Part of a small language model's weights.
Size: width 384, MLP 1024 SwiGLU.
Architecture: rotary positions, no biases in attention or MLP, tied embeddings.
Training: 390M tokens, 2974 steps.
MLP neurons of a small language model. Each row is named by its layer, matrix (down: output weights) and neuron, and shows model dimensions 96-223. Each number is 128 + 32 x the weight over its row's rms, rounded and kept within 0 to 255. A neuron's up and down rows have the sign that makes its largest values positive.
After each neuron's rows, "fires before" lists the tokens most often just after its 100 highest values on Wikipedia text that the model never trained on.

L5.down958 [144 114  75  83 151  83 158 146  79 130 139 143 152  83 136  92 180 183 172 153 120 149 119 113 139 173 151 134  93 126 156 115 108 111 122 164 106 106 132 171 130 156 112 127 114 123 136  98 134  54 198  99  91 170 153 186 150 102 125 134 106 129 226 133 160 151 143  72 155 130 127 113 124 179 129 144 149  71 101 120 206 131 111  77 158 124 129 156  86 105 115 151 154 134 135 105 147 153  92 101 126  68 109  86  94  73 154  77 166 152 148 159 128 127 104 127  84 166 120 151 146  74 104  72 155 143  98 130]
fires before: "\n", "\n\n"

L6.down711 [152  72 136 117 152 112 166 166 162 150  89 108 125 152 122  65 131 115 137 108 112 138 162 151 151  78  84  90 116 169 160 124 137  72 151 124  98 128 136  97  96 140 105 100 115 127 114 136  70  51 144 146 178 132 184 156 136 146 108 165 101 141 121 156 122  95  86 128  56 180 115 120 139 157  89 116  78 141 160 184 130 180  79 129  96 109 132 132 131 154  74 141 132  91 146 107 166 110 103 118 139 109  78  94 113 124 159 193 132 156 103 224 140 175  57 105 138 129 133  41 104 135 118 143 128  81 153 153]
fires before: "| ", ".", "of ", ": "

L7.down718 [180 139 154 110 148 163 180 127 137 126 147  45 143  92 161 137 123 140 101 137  66 139 170 154  80 119  95 106 120 188 169 122 146 123 127  74  77 179 137 139 130 197  91 161  98 128 180 103 105 137 131 119 143 156 144 155  85 108 124 105  91  95 171 128 131 105 184 157 145  97 145 124 131 181 126 130 118 112 109 156 127  69 167 168 136 117 128 111 128 100 110 139 168 220 162 138 164 133 143 135  86  80 100 135  85  90 177 122  95  68 151  57  99 217 131  98  67 167  89 100 157  63  79 116 129 152 144 118]
fires before: "\n", "\n\n", "153"

L5.down801 [103 113 156 143 118 104  73 142 114  85 105  42 155 177 149  94 202 108 121 112 127  82 163 121  68 124 178 171 163 159 111 171 135 135 117 150 163 180 147 134 140 100 188 161 146 125 142 119 129 159 151  94 134 141  91 159 142 153 111 100 142 163 110 148 184 104 127 128 122 125 135 174 127 117 138  90  99 101 125 121 104 142  78  99 146 128 122 105 135 180 105  73 123 191 110 165 154  79 156 111 149 110 131 116 139 157 110 154 137 118 134 127 165 123 125 123 181 216 122  81 134 189 131 135 121 118 131  89]
fires before: "\n", "| ", ": ", "\n\n", "=="

L3.down12 [157 165  64 124 121 121 101 141  98 181 103 134 155 144 133 134 125 123 101  94 167 149 121 114 164 115 104 103 155 174 156 151 133  83 114 140 128 166 141  85 122 140 184 116  75 107 123 109  85 198 147 169  80  96 116 105 167 120 159 133 128  61 107 117 135 152 170  75 151  94 129 142 202 138 139 102 170 183 147 177 182 144 165 196 138 116 155 167 138  97 125  77  83 115 196 134 106 148 240 142 122 158 185 165 127  91 105 155 160  78  84 138  54 106 104 167 141 125 127 131 166  85 131 177  97 146 132 134]
fires before: ", ", ". ", "\n", ": ", ".", "ity "

L11.down476 [140 166 178 130 152 120 151 127 109 129 141 166 145 163 121 131 139 138 136  74 124  97 128  94 125 155 165 144 145  66 193 104 136 131 137 148 163 135 154  76 139  90  80 108 153 127 155 159 167 126 166 101 133 115 164 164 134 143 142 176 116  99  67 154  96  70 145  92 157 140  65 107 112 153 173 165 141 144 124 165  96  90 128  66 102 176 156 109 115 108 146 110 128 142 153 138 150 190 201 108 139 158 165  89 180 108 106  81  95 109 112 133 123 155  90 143 111 224  99  33 107 113 170 150  72 126 130 126]
fires before: ". ", ", ", "\n\n", "."

L4.down155 [ 71 117 116 130 121 181 168 160  66  78 171 144 195  90 105 141 100 169 157  32 153 123 139  61 201 118 131  94 191 149 112  88 133  87 102 139 158  59 152 189  80 120 198 117 125 141 113 142  99 176 107 151 159 141 180 138 202 117 126 140 118  43 142 142  98 135 155 171 110 133 121  98 155 125 122 118 123 163  81 121 140 161 173 132 152 167 168 140 174 110 142 151 142 122 139 119 122 144 130 130 101  99  93 106 142 120 155  69 133  66 128 133 106 142  57 150 102 130 153 179 115  99  91 132 145 100  79 144]
fires before: ": ", "dou", "-", ", ", "ned ", "as"

L3.down337 [180 133 156 168 130  98 138 114 175  83 175 133 131 177 111 120  95 130 138 110 140 130 158 125 138  87 149 141 144 150  92 131 135  82 137  99  83  99  67 145 201 110 141 105 138  77 193 160 146 116  43  94 194 118  83 118  90 107 124 122 175 136  85 135 168 126 128  87 115 148 115 115 145 203 125 143  72 154 157 131 101 159  96 116 152 146 157  89 124 137 150  89 130  87  98 140 168 144 177 128 163 135  96 171  64 190 126 195 129 143  81  74  68 171  71 191  77 112 141 116  78 152  73 143  92 137 171 138]
fires before: "\n", "\n\n", "(", "\"; "

L7.down211 [105 103  85 125 127 137  91 143 170 198 103  81 104 166 101 167 120  75  92 116 165 130 112 119 107 166 139 111 158 152 120 118 229 120 106 141 102 144 170 130 104 132 105  79 102 114 112  94 107 160 118 163 181 187 183 112 145  61 123 107 127 140 165  88 115 133 118 112 155 102 155 147 111 118 147 105  81 151 113 115  76 129 127 119 103 123 126 113 145  68  79 122 113 138 137  97 131 121 169 100 126 120 100 134 129 123 173 153 124 141 156 125 120 186 134 127  94 164 154 147 138  84 173 140 118 146 150 118]
fires before: "\n\n", "\n"

L6.down596 [158 110 110 148 130 163 142 163 132 118  93 106 136 131 141 113 137 162 112  86 181 116 171 146  95 123 114 141 107 121 134 140 187  75 127 125  68 157 139  86 102  93 100 123 170 144 145 175  98 100 138 177 145 133  93 136 131 162 144 100 125 152 197 149 143 102 125 108  98  97 168 155 128 122 155 108 118  76 128 105 175 148 142 130 149 131 131  69 155 176 119 129 123 180 177 131 166 157 155 120  40 172  98 106 161  90  92 174 164 111 132 151  78 163 151 142 135 133 123  70 131 124 119 140 147 118  75 148]
fires before: "\n", "\n\n"

L2.down620 [158 130 149 168 135 171 106 136 139 200 122 131 124  97 123 123 155 149 153  63 170 140 157  59 152 126 115 133 139 133  98  68 140  74 127  99 163 158  96  60 119 184  69  88 148 145 145 165 161 165 133 127 140 105 110  96 173 139 101  90 127 123 123 122  98 145 195  95 136 122 142 143 141 165 149 113  78 108 112  72 138 160 115 130 119 106 153  77 109 221 137  85 142 149 119 134 146 159 101 150  49 112  72 105 172 138 170 149 145  93 110  74 107 203  85 140  92 111  76 135 124  71 132  57 180 126 149 134]
fires before: ", ", ". ", "\n", ".", ": ", "; "

L7.down937 [123 167 105 127 125 139 210 141  94 180 118 169 116 135 123 176 163  39  93 146 169 153  92  90 133 110  75 170 113 107 131  86 149 126 183 156 170 164  89 136 184 119 109 158 111 177 167 118 129 194 132 118 121 149 107 188 101 134 158 168 119 165  83  93 133 106 134 113 138 136  94 117  88 144 164 187 137 117 111 124  90 117  85  47 129 170 104 117  61 165 174 110 122 140 121 157 159 127 107 121  75 182 114 180 105 114 206 136  98 142  84 121 108 148 118  88 151 125  67 160  99 109 158 179 104 126 149 125]
fires before: ", ", ". ", "a ", "and ", "an "

L11.down743 [136  98 160 168  85 155  50 145  86 122 102 197  88 162 141 120 144  66 134 157  79 100 130 145 116  91  87 152 163 119 155 123 142 163 169 146 133 182 122 154  87 141 137 144 196 152  86 134  69 115 126 137 169 123 150 125 105 127 117 111 133 133 208 130 145 104  69 105 103  99 135 147 107  76  99 145  94 109  92 130 122 146  99 117 103  87 162  67 163  92 146  77 136 115 190 177 118 121 130 111  94  76 143 133 161 126 162 177 160 156 135 123 103 143  89 159 194  79 108  96  73 149 143 111 152 116 140  77]
fires before: ": "

L4.down665 [147 111 149 126 198 133 109 160 121  92 114 162  86  82 118 152  96 135 130 109 122 119  86 147 114 131  76  88 134 165  66  61 118  97 162  64 118  98 106  94 129  97 149 192  96  88 118 141 131  71 115  93 110  99  81 131 107  89 123 169 108 149 194 111  94 176 156 142 140 120  83 145 118 122 143 198 166 173 178 170 109 146 122 100 147 144 113 160 142  65  84 158 149 140 112 135 103 158 183 103  83 151  95 143  86  89  66 207 138 127 160 144  99 152 108 105 105 101 134 117 149 105 113 157 181 126 129 138]
fires before: "| ", "\n\n", "\"", "(", ", "

L6.down449 [190 196 149 122 200  96 130 165 168 182  82 148  98 130 115 182 123  96  98 109 112 161 158 170 108 123 147 108 114 137  51 130 143 130 147  94  88 132 108 110 124 136 140 139 142 121  99 146 147  70 156 159 129 134 127 150 144 135 157 151 168 150 206 126 162 136  68 116 147 121 157 143 140 193 151 116 160 111 107 109 152 172 106 102 119 124 174  91 101 117 167  87 139 180 162 101 159 113 166 115 154 149 138 123 135 167 108 131 182 183 131 156 165 129 179 118  93 136 121 136  82  85  40  57 168  74 186 163]
fires before: "\n", "\n\n"

L3.down975 [130  99 119 212  84 167 100 123 207 151 175 132 126 122 166 176 107  86 107 125 133  65  99  86 157 120 195 120 113  91  72 104 123 109 123 176 169 144 162  72 100  87  91 104  55 120 151 124 154 121  93  75 138  94  67 148 127 151 152 179 158  44  72 151  96  71  95 103 109  82 113  75 119  87 161 124 119  96 147 111 169 117 115 147 153 155 177 138 126  75  80 128 137  92  91 133 133  90 171 143 148 133 182 144 115 133 109 148 123 100 116 154 104 151  84 100 184 101  75 162  84  68 152 118 148 110 139 140]
fires before: "| ", ", ", ": ", "\n", ".", ". "

L11.down710 [108 117 170  69 135  92 156 120 199 138 112 114 126 137 156 139 109 167 114 106 136 141  80 130 194 135  98 134 111 198 148  63 149  68  76 115 135 120  89  79 130 183 104 105 114  96 126 156  82 146 212 116 100 118  99  97 103 175 123 124 101 123 135 165 188 146 147  89 155 153 161 127 147 199 158 135 109 118 139 130  44 158 117 128 180  94 156 188 148 161  95 146 131 204 201 193  86  99  90 138 108 136 129 132  93 136 169 129  91 130 147 176 126 109 114 115 131 137 143  91 108 113 116 125 124 113 128 142]
fires before: ".", "\n", ",", "| ", "; "

L2.down274 [134 120 131 123 158 166  91 177 142  82 118 129 137 136 147 106 187  51 129 128 144 140 156 171  87 136 112 115 153 186 146 152 130 137 111 106 149  80 130  67 136 137  84 127 104 106 158 155 146 106  76 124 124 123 112 186 109  75 156  98 145 116 112  86 127 135 175 158 188 109  72 129  76  99 182 147 174  93 120 112 141 172 168 139 145 131 134 136  76 109 122 119  35 118 135 100 153 175  92 116 102 138 125 123 147 141 163 137 129  84 141 133 139 124  94 143  97 118 132  99 162 166 128 133  83 124  97 186]
fires before: "\n\n", "\n", "al ", "ipped "

L3.down277 [136 147 109 136  59 145 128 158 100  77 123 105 128 159 103 178 160 130 121 127 108 121 111  94  47 151 108 158  97 132 138  64  91 196 148  92 139  89 157 107 160  83 167  82  88 113 140 220 114 154 136 160 195 102  97 137 165 151 190 127  89 114 122 123 102 114  72 107 122 124 170 115 112 163 145 126 123  89 144 163 128 185 115 123 118 137 164 145 149 188 109 168 103 217 138 184 119 152 171 155 116  88 155 158 117 132  96 131 196  93 126 131 113 111 137 149 164  53 127 140 142 151 116 165 143 144 130 131]
fires before: ", ", ". ", ".", ": ", "ing "

L5.down121 [134 112 152 200  90 140 142 159  98  60 135 138 164 121 175 143 198  62 139 162 104  75 213 169 116 147 139 175 113 130 143 154 148 128 152  79  86 169 118 133 157  92 174  77  81 162 144 127 108 130 122 153 115 137  41 121 155  84 123  97 125 175 166 123 126  93 120  78  85 140 110 141 132 130  90 100 129 164 146  98 118  74 110 178 115 136  36 129 158 135 154 162 143 170 155 209 172 129 102 145 125 171 120 113 111  85 188 152 121 124 146 144 124 196 117 177 104 145 137  66 124  89 128 100 148 123  42 156]
fires before: "(", "\n", ": ", "not "

L4.down135 [101 175 144 213 141  97  94  56 114 149 142 140 122  89 100 112 122 108 146 116  82  89 205 123  89 166 125 103 127 176 101  77  70 146 115 150 129 226 160 170 120 123 123 134 122 144 133 149 130 121 147 151 125 110 137 152 178 113 147 124 114  91 124 155 113 156 138  61 108  92  94 101 140 169 154  82 146 111 114 158 122 114  72 122 124 145  88 145 165  78 155 138 142 153 168 164 171 111 138 169 100  84  88 112 107 126 134 176 100 152 177 161 146 153 139 143 133 142 123 149 103  96  92 136 109 113 169 109]
fires before: ", ", ". ", "; ", "es ", "or "

L11.down959 [100 163 164 153 136 144  63 114 122 128 123  92 201 129 135  78 156 133 102 131  87  84 137 136 166 123 137 128 142 139 164 113 144 133 123 181 147  92 194 155 125 166 127 183 121  96 153 143  81 106 141 139 169 108 109  74 140 174 142 100  75 120 145 168 146 103 111 132 187 170 155 104 113 148 143 157 116  37 103 184  95 158 160 154 170  95 135 142 145 164 158 137  77 183 115 122 130 166 121 116 144 133 121 125 109  81 150 179 142 117 161 142  97 162  35 106 149  87 119  93 162 107 125 151 133 135  86  80]
fires before: "."

L5.down214 [121 152 149 162 160  99 144 136 131 111 108  52 116 126  91 127 155 105 125  98 139 100 152 109 157 121 147 180 169 115 138 126 126 149  47 117 151  80 144  50  84 128 166 132 139  75 168  98 136 174 117 121 176 123  80  96 127  46 115 120 161 180 106 118 123 137 127  69 147 108 129 153 131  83 118 139 139 142 120 142 153 149 114 122 123  95 146 196 135 155 128 151 119  86 147 162 154 145 184 121  77 156 150 134 101 131 103 118 114 117 123 132 159 115  67 147  61 128  78 142 158 189 175  92 107 109 146 163]
fires before: "\n", "ow ", "\n\n", "ont", "ows ", ": "

L6.down908 [118 141 111 149 163 148 134  67 213 148 118 152 159 124 141 180 171 138 107 112 106 130  77 131 166 114 152 105 116 116 134 133 158 127 146 141 188 128 113 117  91 133 111 115 151  97 167  93 139 135 151 127 149 173 112 156 122 139  80 135 101  53 141 137 160 131 107 171 155 161 153 135 144 174 108 150 112 101 141 151 119 110 128  70 104 168 134 118 155 190  98 150  88 200  90 159 145 122 139 165 129 179 148 140 115  95 155 109 157 168 104 133  97 131 117 145 119 131 119 135 172 146 103 176 116 143 189 125]
fires before: ", ", "\n", "\n\n", ". "

L6.down951 [175 149  75  71 147 145 125 110 112 108 153 131 118 171 126 165 103 150 121  88 151 107 151 104 132 121 134 109 150 137 140 135  85 149 117 180  64  53  42 134 145 144 128  90 139  76 101 164  94 116 141  94 132 129 143 127  77  77 102 202 150 135  98 157 101 110 116 144 144 127 141  62 136 153 172 167 104 146  94 144 105 103 130 171 168 107  70 148 121 113 142 125 123 125  98 159 135  95 138 137 194 115 101  88 153 176 194 135  96 140  64 112 112  68 137 114  79 187 111 122 113 115 166 129 131 138 151 158]
fires before: "| ", "; "

L3.down92 [ 99 151  99 101 111 153 183 131 125 115 110 141 134 130 169 128  96 146  77 125  94 174 138 165 166 145 136 145 183 127 139  77  83 157 126 102 142 154 123 166 147 143 105 114 123 131 161 194 179 160 139 151 159 149 157 161 148 164 120 101 150  97 144  85 129 179 122  97 154 214 183 103 127 191 149 164 171 122 167 150 213 103  95 102 110 115 133 121  76 178 179 126  93 142  99  57 130 104 120 137 182 136 100 134 131  68 133  97 180 124 101 191 135 149 180 133 149 102 125 125 158 110 123 152 118 196 130 122]
fires before: ", ", "j", ". ", "ja"

L3.down536 [139 140 166 123  78 102 163 118 178  37 183 121  88 161 127 108 177  91  87  92 109 131 144  91 114  92  99 105  91  95 182 122 121 152 112 106 155  92 123  87  87 104 128 137  69 128  56 118 149 118 166 106 135 142 115 102 140 100 111 157 116 109 113 161 183  85  93 135 209 109 101 127 114 152  82 163 136 109 185  98 123 101 101 126 148 108 142 152  70 108 123 115  77 153  98 141 124 163 199  82  87 130 153 131 125 163  68 101 141 162 153 114 165 158 135 123 170 177  99 184 170 185 184  65  64  64 144 136]
fires before: "\n", "==", ": "

L4.down313 [ 75 151 135 125 164 132 141 150 107 118 164  92 138 100 128 179 160 121 151 175 134 129  67 107  95 157 159 119 179  94  95 138 124 152 137 125 112 121  99  78 140 120 138  88 115 124 134 178 139 113 139  67 138 133 123 192 150 132 130 154 139 144 124  83 192 214 183  41 148 117 182 166 136 157 164 146 150 112 138  95 122 133 136 130  77 147 135 177 157 146 117  96  63 142 132 127 138 147 159 169 143 133 164 140 101 107 127 135 116 109 122 131 149 109  81  79 123 143 120 127 103 139 178  87  97 141 125  97]
fires before: "of ", "| "

L4.down571 [137 164 131 126  97 128 146 123 103 152 124  83 136 105 141 119 143  96  70 123 118 148 123 125 123  85 148 115 180 105 138  96 194 133  93  87 133 148 164 122  60  96 141 109  99 124 132 169 119  94 120 121 135 127 203 147  37 179 122 125 136 143 157 115 118  81 112 120 137 117 115 182 115 161 161 121 163 225 155 132 153 151 135 180 101 187  97  95 135 133 157 202 125 151 118 107 144 168 118  78 172 162 193 189 130 131 140 169 104  67 164  90 128 206 162 135 114 183 121 179 116 115 168 160 189 113 124 137]
fires before: "to ", "of ", "with ", "for "

L11.down1010 [120 150 160  72 185 142  87 149  91 128 120 126  64  93 126 138 134 208 110 128 119 112 153  75 118 210 131 126 181 108 164 151 120 105 120 120  65 100 102 117 115 133 105 128  92 106 157 132 133 145 209 125 105  71 137 164 143  85 149 155 120 168 129 128 135 125 175 163  76  93 142  95 132 126 181 104 148 127  86 111 156 131  83  84 152 130  91 136 143 143  75 147 180  93 110 122  93 161 156  36 161  96  88 170 108 160 108 117 160 122 134  46  87  92 103 130 167 177  89 116 168 101  54 125 213 145 193 103]
fires before: "| ", "- ", "|---|"

L11.down978 [148  58 110 133  91  97 137 158  56 146 154 131 119 136 105 110 123 165 158 111 163  97 178 159 128 112 120  95  82  85 116 134 150 123  77 127 163 110  95 179 183  85 118 123 136 171 145 134 134 146 166  93 112 177 160 174 175  85 153  93 137 103 169  96 107 173 198 127 103 110  98 123 129 136 165 132  97 128  99 136 111 175 143 124 127 156 114 146  61 141 138  91 182 135 101 138 169 112 132 142 136 103  59 146 142  85 123 117 108  90  70 132 114  83 120 119 114 186 153 140 173  95 107 103 133  76 169 134]
fires before: ", ", ". ", ": ", "'", ".", "\n"

L4.down452 [145 180 143 128  67 148 167 145 121 112 108 105 126 149 170 182 143 124 124  77 172 138 135 121 177 142 122 154 130 110 116 204 101 123 169 144 168  96 129 130 166 155 142 124  85 111 170 125 125 120 101 120 159  86 108 164 109  65 112  73 100 122 134 130  87 154 146 155 168 132 144 112 158 115 174 255 141 111 108 172  68 144 110  90 189 161 106 139 136 105  83 178 137 177 142 118 114 185 164  46 121 115  81  85 101 113 105 146 159 122 138 129 149 148 160 125 125 144 160 169 147  88  92 146 203 192 112 141]
fires before: "| ", ": ", "(", "–", "."

L11.down745 [ 98 181  86 153 151 104 135  96 192 130 112 151 167 159 155 150 118 146 152 161 193 143 150 114 158 154 147  73 175 107  99 176 177  41 163 160 175 118 125 102 161 115 128 116 104  93 196 197 144 127 135 109  74  70 147 122 127 148 150 168 171 108 120 169 160 147 169 176 131 128 103 128 162  81 158  98  87 139 116 110  99 132  92  32 172 151  95 166 101 134  97 126 118 123 107  84 146 168 179 117 122 103 101 154  97 137 127 148 165 107 131 104 115 134  95 128  79 107 119 159  99 198 143 127 157 143 118 113]
fires before: "- ", "| "

L3.down589 [154 110 166 130 165 105  76  87 163 105 149  90 121 128 154 117 100 188 160 113 140 143 120 132 167 156 147  68 183 127  66 157 122  88 107 126 140 108 161 122 131  80  95 130 158 155 124  86 113 145  91 133 112 144 132  87  96 130 127  65 113  88  91 120  93 131 101 107 155  85 181  90 112 146 158 129 119 126 143 138 156 130 119 141 146 128  60 135 174  93  93  63  59 155  91 126 167 159 119 103 155  96  93 121 185 131 162 146 111  86 114 124  10 172 115 148 139 127  78  92 121  93 117 129 148 129 150 119]
fires before: ", ", ". ", ": ", "\n", "; ", "ide"

L6.down813 [119 117 108 206 145 150 110  96 120 130 134 122 170 110 117 191  69 155 150 100 122 141 104  98 138  99 134 130 128 162 150 157 106 160 141 111 124  90 128 137 133 109 148 108 145  98  75 158 133  63 161  80 165  96  85 142 113 155 167 128  85 133 121  86 104 152 143  91 135 149 175 101 131  78  94  91  92 152 121 149 170 104 137  69 114 139 137 145  80 143 127 182  75 148 112 127 148 136  99 120 143 142 164 139 132 187 151 138 106 108 113  85 124 126  70 142  98 134  74 129 107 106 153 120 134 108 178 126]
fires before: "| ", "|", "(", "on ", "in ", "er "

L7.down141 [136 114 106 135 186 108 137  74  97 101  85 100 136 130 109 113 147 163 150 135 134  95 126 105  85 133 182 144 172  86 178 214 163 193 100  86 130 126 129  67  99 137 115 101  98  73 129  93 163 110 113 113 122 123 170 105 108 149  61 188 110 144  99  89 111 128 125  72  99 126 163  87 100  70 110 149  94 163 116  81 100 131  85 128  54 109 127 101 133 125 129 190 137 126 144 104 152  94 101  90 126 160 168 142 102 155 103 136 107 125 141 130 165 137  86 147 137 107 166 119 112 178 102  43 108 126 170  95]
fires before: "| ", "Candidate ", " ", "±% "

L5.down552 [103 102 105 140 112 121 150 117 163 187  92 136 145 129 160 137  81 103  96 112 114  94 214 147 150 132  79  98 155 101 140  98 125 135 147 183 125 121  97 112 141 150 112 142 138 147 171  98 183 177 162 137 137 131 121 126 165 128 147 177  83 151 118 162 171 179 149 106 154 155 131 138 136 161 117 152  90 147 162 135  58 190 121  57 122  89 133 114 195 123  70 157 202 201 128 145  88 142  93 124 148 183 147 138 121 157 172 157 143 130 179 157 119 109  96  93 108 158 154 108 131 125 132  99 122  73 148 164]
fires before: ", ", "\n\n", "\n", ". ", "==", "."

L5.down932 [185 189 145 152  93 156 235  85 136 148 134  68 130 141 114 122  76 104 135 134 100 130  99 109  95  97 136  59 101 192 137  87 143 105 119 106 175 169 125 174 103 105 147 115 137  80 107 177 118  81 151 101 143 121 130 146 144 151 153 122  85  96 135 104  90 174 110  95 120 152 158 181  99 146  66 163  97 126  77 166 110 155 142 178 141 120 129 149 139 126 106 140 115 195 113 105  84 113 133 160 133 154 131  18 131 117 163 167 105 157 131 173 144 138 146 115 123 173 111  99  94 157 121  92  72 141  89 132]
fires before: "of ", "by", "his ", "the ", "Hot ", "est "

L2.down608 [171 121 139 147 110 155 137 114 106 184 106 194 117 157 116 114 138 138 169 114 117 166 113 180 126  90 145 131 118 108  70 100 145 102 113 150 152 145 105  74 141 123 120 140 139 180  92 179 137 149 139  50 105 113  88 129 138  76 149 152 148 101 142 154 105 103  40 143 119 114 172  87 141 156  95 149 106  85 136 134 158  85 173 164 129 159 197 125 150 167 186 124 124 102 135  99 130 137 178 104 106 118 169 172 142 156 113 123 151 100 142 119  94 116 101  81 167  91 132 158  56 127  81 166 160 138  99 104]
fires before: ", ", ". ", ".", ": ", "of ", "\" "

L2.down94 [146 134 161 116 112 101 122 120 134 122 107 125  41 125 129 118  54  95 109  58  80  89 157  76 122 120 191 138 143 139 132 114 144 127 134 143 116 131  97 151 156 131 146  84  91 114 202 135 132 104 139 102 109 100 113 107 145 134 108 133 128  51  99 121 114 116 114 103 163 117  87 107 113 199 187 142 161 107 175  87 115 163 106 148  99 158 123 127 116 102 145 105 114 150 114 168 117 124 155 133 104  94  79 159 144 162 107 132 113  97 159  89  79 176 120 134 115 136 100  99 126 146 125  86 139 148  95  87]
fires before: ", ", ". ", "-", "against "

L2.down987 [171 113 103 153 165 155 150 130 118  93  52  40  96 119 138 108 143  93 136 109  74 127  64 110 107 138 164  93  97 123 117  82 133  52 142 119 149 147 137 164  95 157 103 160  91 103  88 174 180 124 161 113 153 128 165  99 130 122 151 147 104  95 103 145  84 168 113 119 118 119 202 119 122 170 128 165 120  41 169 101  80 106 134 112 117 109 116 115 122 142 153 144 196 176 141 118  39 127 119 110 131 111 155 136 113  71 120 122 111 115 110 107  95 126 155 184 152 105 137  88 136 119 121 181 132 117 104 134]
fires before: ", ", ". ", ".", "; ", "-"

L5.down246 [163 154 124 166 152 121 165 145 138 123 127 152 122 154 110 147 136 166 103 120 133 133 115 105  39 108 140 156 127 158  88 125  99 114 142 176 140 110 126  90 157  91 144  79  90 127 103 182 124 117  89 126 122 126 167 145 102 153 131 137 159 133  84 139 205 148  75 136 128 196 130 152 107 170 157 143 128  98 182  99 158 147 127 122  83 172 133 141 141 136 111 179 126 133 115 146 176 156 160 147 140 130 214 138 166 130 100 101 149 148 141 156 124 161  98 100 182 154 116 149  89 128 139 102  86 212 111 137]
fires before: "| ", "(", "of "

L6.down615 [178 126  90 132 130 119 154 167 140 130 122 143 115 160 107 179 160 112  53 111 145 176 163 141 120 149 168 129 123 121 113 210 136  89 107 132  86 171 120 116 149  94 136  80 100 108 154 170 147 139 153 156 142 115 108 130 100  93 155 140 157 178 171 137 180  99  92 124  84  93 148 129 176 131 137 104 137 110 103 132 197 169 122 112 139  78 167 101 164 141 131 194 158 100 173 134 133 166 134 155 109 157 152  86 154 145 119 178 151 100 109 119 130 142 120 107 125 145  96  83  77  71  62 105 146 115 121 168]
fires before: "\n", "\n\n"

L5.down234 [139 109  78 128 143 124  89  74 140 179 113 165 144 121 115 102  80 136  75 106 159 103 154 135 147 113 110 129 192 104 114 147 104 108 139 126 126  56 153 133 190 120 153 101 132 100 137 122  89  71 134  90 162  79 136 109 111  76  99  76 112  67  80 167 160 189 116 100 145 105 175 128 154 177 100 155 115 140 127  89 196 152 119  43 162 150 168  93 134 137 138  99 136 123  49 147  95 121  87 134 191 150 123 121 102 214 124 159 101 124  92 124 133 100 130 116 101 201  97 105  94 162 144  48 130 142 105 141]
fires before: "| ", "is ", "=", "\n\n", "\n"

L5.down564 [180 181 121 131 119 176 144 138 103 121  89 145 126 153 109 115 106  82 112 100 164 162  90 130 103 140 106 134 136 109  99 190 123  99  83 117 147 106 101 143 119 121  95 122  92 157 102 188 186 123 161  47 213 131  98  82 165 122  84  92 131 140 133 106 160 115  56 115 106 111 164 173  74 118 136 158 169 142  87  82  93 144 117 115 119 131 129  81 125 128  94 164 206 171 140 179 126  79 101  98 161 135 150 145 146 125 164 122  97 155 134  94  95 164 149 180 115 113 161  59 115 128 146 147 181 165 134 107]
fires before: ".", "–", "; ", ",", "0 ", "| "

L6.down378 [155 132 181 200 132 199 184  71 129 140  86 109 111  80 157  65 137  99  79 125 106 144  63 146 111 122 129  86 140 114 117  99 126 112 183  91 107 118 147 154  95  82 156 128 106 153 134 135 124 111  81 128  76 158 127 146 139 138 154 115 117 124 143 181 101 180  98 150  81  94 128 115 160 144 178 134 130 108 187  99 122 104 149 146 115 141 116 195 124 147 169 112 158 138 139 146 125 115  62 106 135 125 131 140 172 134 144 102 113 149 156  95  85 108 163 120 143 162 147 101 102 102 132  67 153 175 100 123]
fires before: "of "

L7.down747 [163 164 101 173 130 118 119 138 128 121 126 160 153 130 171 139 144  86  63  64 108 137 147 145 152 129 118 178 107 154 109 164 170 127 125 133  67 145 105 118 135 112 116 145 164 100 105  98 119 146 178 121 141  83 130  86 135  81 157  96 136 126 140 153  99 131  91 137 139 118 199 148 179 145 133 102 162 122 106 137 141 131 112 115 145 131 141 123 184 122 179 136  89 121 210 132 154 141 116 169 134 121 117 126 167 145 157 121 140 124  72 105 145 183 158 105 115 151 131 123 127  86  91  59 147  85 179 155]
fires before: "\n", "\n\n"